{"num_hidden_layers": 16, "vocab_size": 2275, "positions": "learned", "init_std_o": 0.00452, "max_grad_norm": 2.0, "schedule": "wsd", "decay_fraction": 0.587, "train_tokens": 216600000}
MLP neurons of a small language model. Each row is named by its layer, matrix (up: input weights) and neuron, and shows model dimensions 48-143. Each number is 128 + 32 x the weight over its row's rms, rounded and kept within 0 to 255. Numbers have three digits each.
After each neuron's rows, "fires in" lists the words (lower case) most often at its 100 highest values on Wikipedia text that the model never trained on.

L13.up354:130096163164132132192164083081126067088110138126140128113179063178154112198137102117105124106111124126129162206108132163131130107079132029148117179162128103123086150123135118084143103126189127130148106148127071122098143160105118137121139129054090136173054077078116104136148154152115090102
fires in: "she", "they", "he", "also"

L13.up183:104146129198185099088130138150086167138175124111133171099127088050116114131146075130087179095083131124101124092123107187110139171159161124124123117125110127128040177101145137197076090118150120121149132141138129096142111186156135113116134089079151107118143109130106105161189118158158162135
fires in: "an", "companies"

L13.up746:099121107126151121130169122136140108094171175131134117100113067141115157102185067092125137130194175097111165122130110147131116084195171112128160165135154149136078180114141165103109130112136126129149088146049147145137136114161136165087102137143150141148156100088106147089124122100120035186
fires in: "she", "inspired", "its", "entire", "they"

L5.up308:132140082117063123164112195079159125082144216139094144141052110104124106178138123119139177109141110142110139207098175144123177165103194032165143111105158132122161135150091117091149094187140156135092135111132179088090145127062140158142090091066054163160143126118116094124110157113140137123
fires in: "of", "russian", "bronze"

L9.up221:106107110089136112170104111109189156106123148098176085084139107136094142094144103069119128137127094081097183092145176183156152104107160114140159135102084122119066156168179120126102149136192091128043132154096107133124133097149176135093131134121128166172141097171138103180139143143110156154
fires in: "an", "while", "not"

L9.up550:096130089153159152156123098169127142142077118109086129112137119095164119129130175101125177092177113093108195089097155148105077185151170127070177136101111113103131145171164125107056139177087131116114089199110074081166130171172069138120144150153135179123155137114157142147118085099105104101
fires in: "4", "2", "3", "5", "6", "1"

L2.up421:133148192116107130171169099106135171105156101100150131122024119123188134153128132109140153102124160147122110151099175125172098145072073117130150119103097111118109089122108084123131157164144148182143117231137108112108120135085091144134120140159134090165154146149128129127147131163160100075
fires in: "in", "label", "paulo", "by"

L9.up563:108097119188154114174126171083214146156145109127156091073177047169168083118164127082095097141140101083117115113115122153160161104122156133139165172088140118073094164103127154164142140166120154138119187165115164133125142103134112101075147140200126091170066098137164116097115159160155119151
fires in: "it", "because", "there", "with"

L2.up710:122171148109202139122142130148098198180093123142130144111190119175099143108106124128125100151165096122094194104176123160151075179145147114161118154129061162138119238088108131133125128088114128142136174157087071114134068144122172121124090100092107118154127070040104179131092179164124096145
fires in: "as", "made", "features", "set", "featured"

L9.up320:156104147094079172179116160143158151133116161144116117098184095138164090145179144103116167148124141138103136118088153083157156100155149099158133174130095149129108176144109170132125114049137136133077216156098060151124107149067200189129162112064175183136158107108161145046172123133160134111
fires in: "it", "which", "she", "what", "he"

L13.up684:155120140122105095119157119099156127093135188127141184144091100121169133103153123064126111229086130096118129123105156128179124140115173126107238093156100127096125132120191102112113089155143128162147148091139150139095099124153131177066139152111119158126126115173180139130145165111128109113
fires in: "can", "he", "addition", "changed", "will"

L5.up313:108138157149083124148151097101153144113061180111099150104104107177122089152119144111134120128144145192097135113155134159081151115155185055192131108130043133141164148129130142094117134142110147181121126125139078081103138162068124151136132181080123102136151124072122141149101172118164080177
fires in: "of", "households", "historic", "demographics", "catholic"

L2.up256:120119154121133134149164120142134166061068186184099119146143120112182107122116129094145123149147103119102167125139119129084154196159166117133114150173137101129136075130094125140106119134107110164126160150146138079176132104090204142124109120120150119140163137103185125115123140147123094171
fires in: "home", "born", "career", "youth", "top", "championship"

L5.up432:077121095093152107154114116123174139126135092194071129149108140152177107165105117101119126167092141144125197145039086160169068078132170130213099106083185066074180137082102144104149146169161128099157089133129090093156118164112096150108156113134135127130075127120139076164141100138116104098
fires in: "by", "of", "for", "de", "with", "to"

L13.up202:124169075076132165114129136129110137073145183140071116120101100175160080186180120144150162170111157116113086128130168183131075116137125069134083082136076124199092110222109139157144112170162123181135109145109167095167160114123107139141136090129136119127108070098095096160096211156191104126
fires in: "on", "of", "county", "through"

L9.up765:124186142147113137153155108130123174105126161152142074121170169117124068135129127113111164132097086171103101128108114179181091144151139060140115128144154146092151160130131114121153143140179255112072172114144111079095115119094083111067106076095114155126096116146143101176076138147102156153
fires in: "of", "become", "behind", "playing", "with", "killed"

L6.up61:116095109132089141170189101080152118076094112123108168106135097113132054167151067145113109134128158131111164149073099086186145072121106102148098084097132131088100141146125114157165102195142181140090134142108116115148124158082127148089152109022108156163162129112153100162150192136118146141
fires in: "can", "could", "would", "did", "will", "may"

L2.up527:122129128123134097150128128085163171110148132115171154148074168125196178154135090120128131099150126059105155175065154197079116158103123050090147153145156169105092154123113148117167137109080117137120112152150112143161099122111124132113109097137078117148115152094123169130152092158105112126
fires in: "in", "footballer", "football", "15", "during", "16"

L6.up631:124105138174134112170203135119127128104135174098119185104154133110142068205088137134130118137104109117111163133039163146186148168133139118198130148070073102064128130094139162138082099127139118175127128136116095145144112157119152185057166119144120100198126119124100147150181182131148087131
fires in: "his", "her", "is", "a"

L9.up552:113149147117117120185118148126147080139148072117140067092125169170166036144139129102114180103093089100119119196123153174194133151121160109163145127118130127169152155106129088133137052126139106177104122174106140134094134098161046093117075130094101144196148160158120183171104136112088114118
fires in: "over", "with", "about", "around", "of", "under"

L6.up485:114155126097172096151138142085207179146153133150126118101118074150131134127107114108125146116135090182087193105068181167083120147171147132087163113101104141126164134082198107123089102158117137140133128114125085081186130162085091123144100129060160143120112141140124114154096133171143090111
fires in: "de", "san", "all"

L2.up630:128208150131153149157185158085162124086118164093150149148124094052110142145184140104102100128105141128109160173111183146096133141125139117154154187154084130114043104118131079087084115136193091180115139160129173138150100106155146157120123139152074121123178104124084158125138160158155127069
fires in: "born", "video", "home", "single"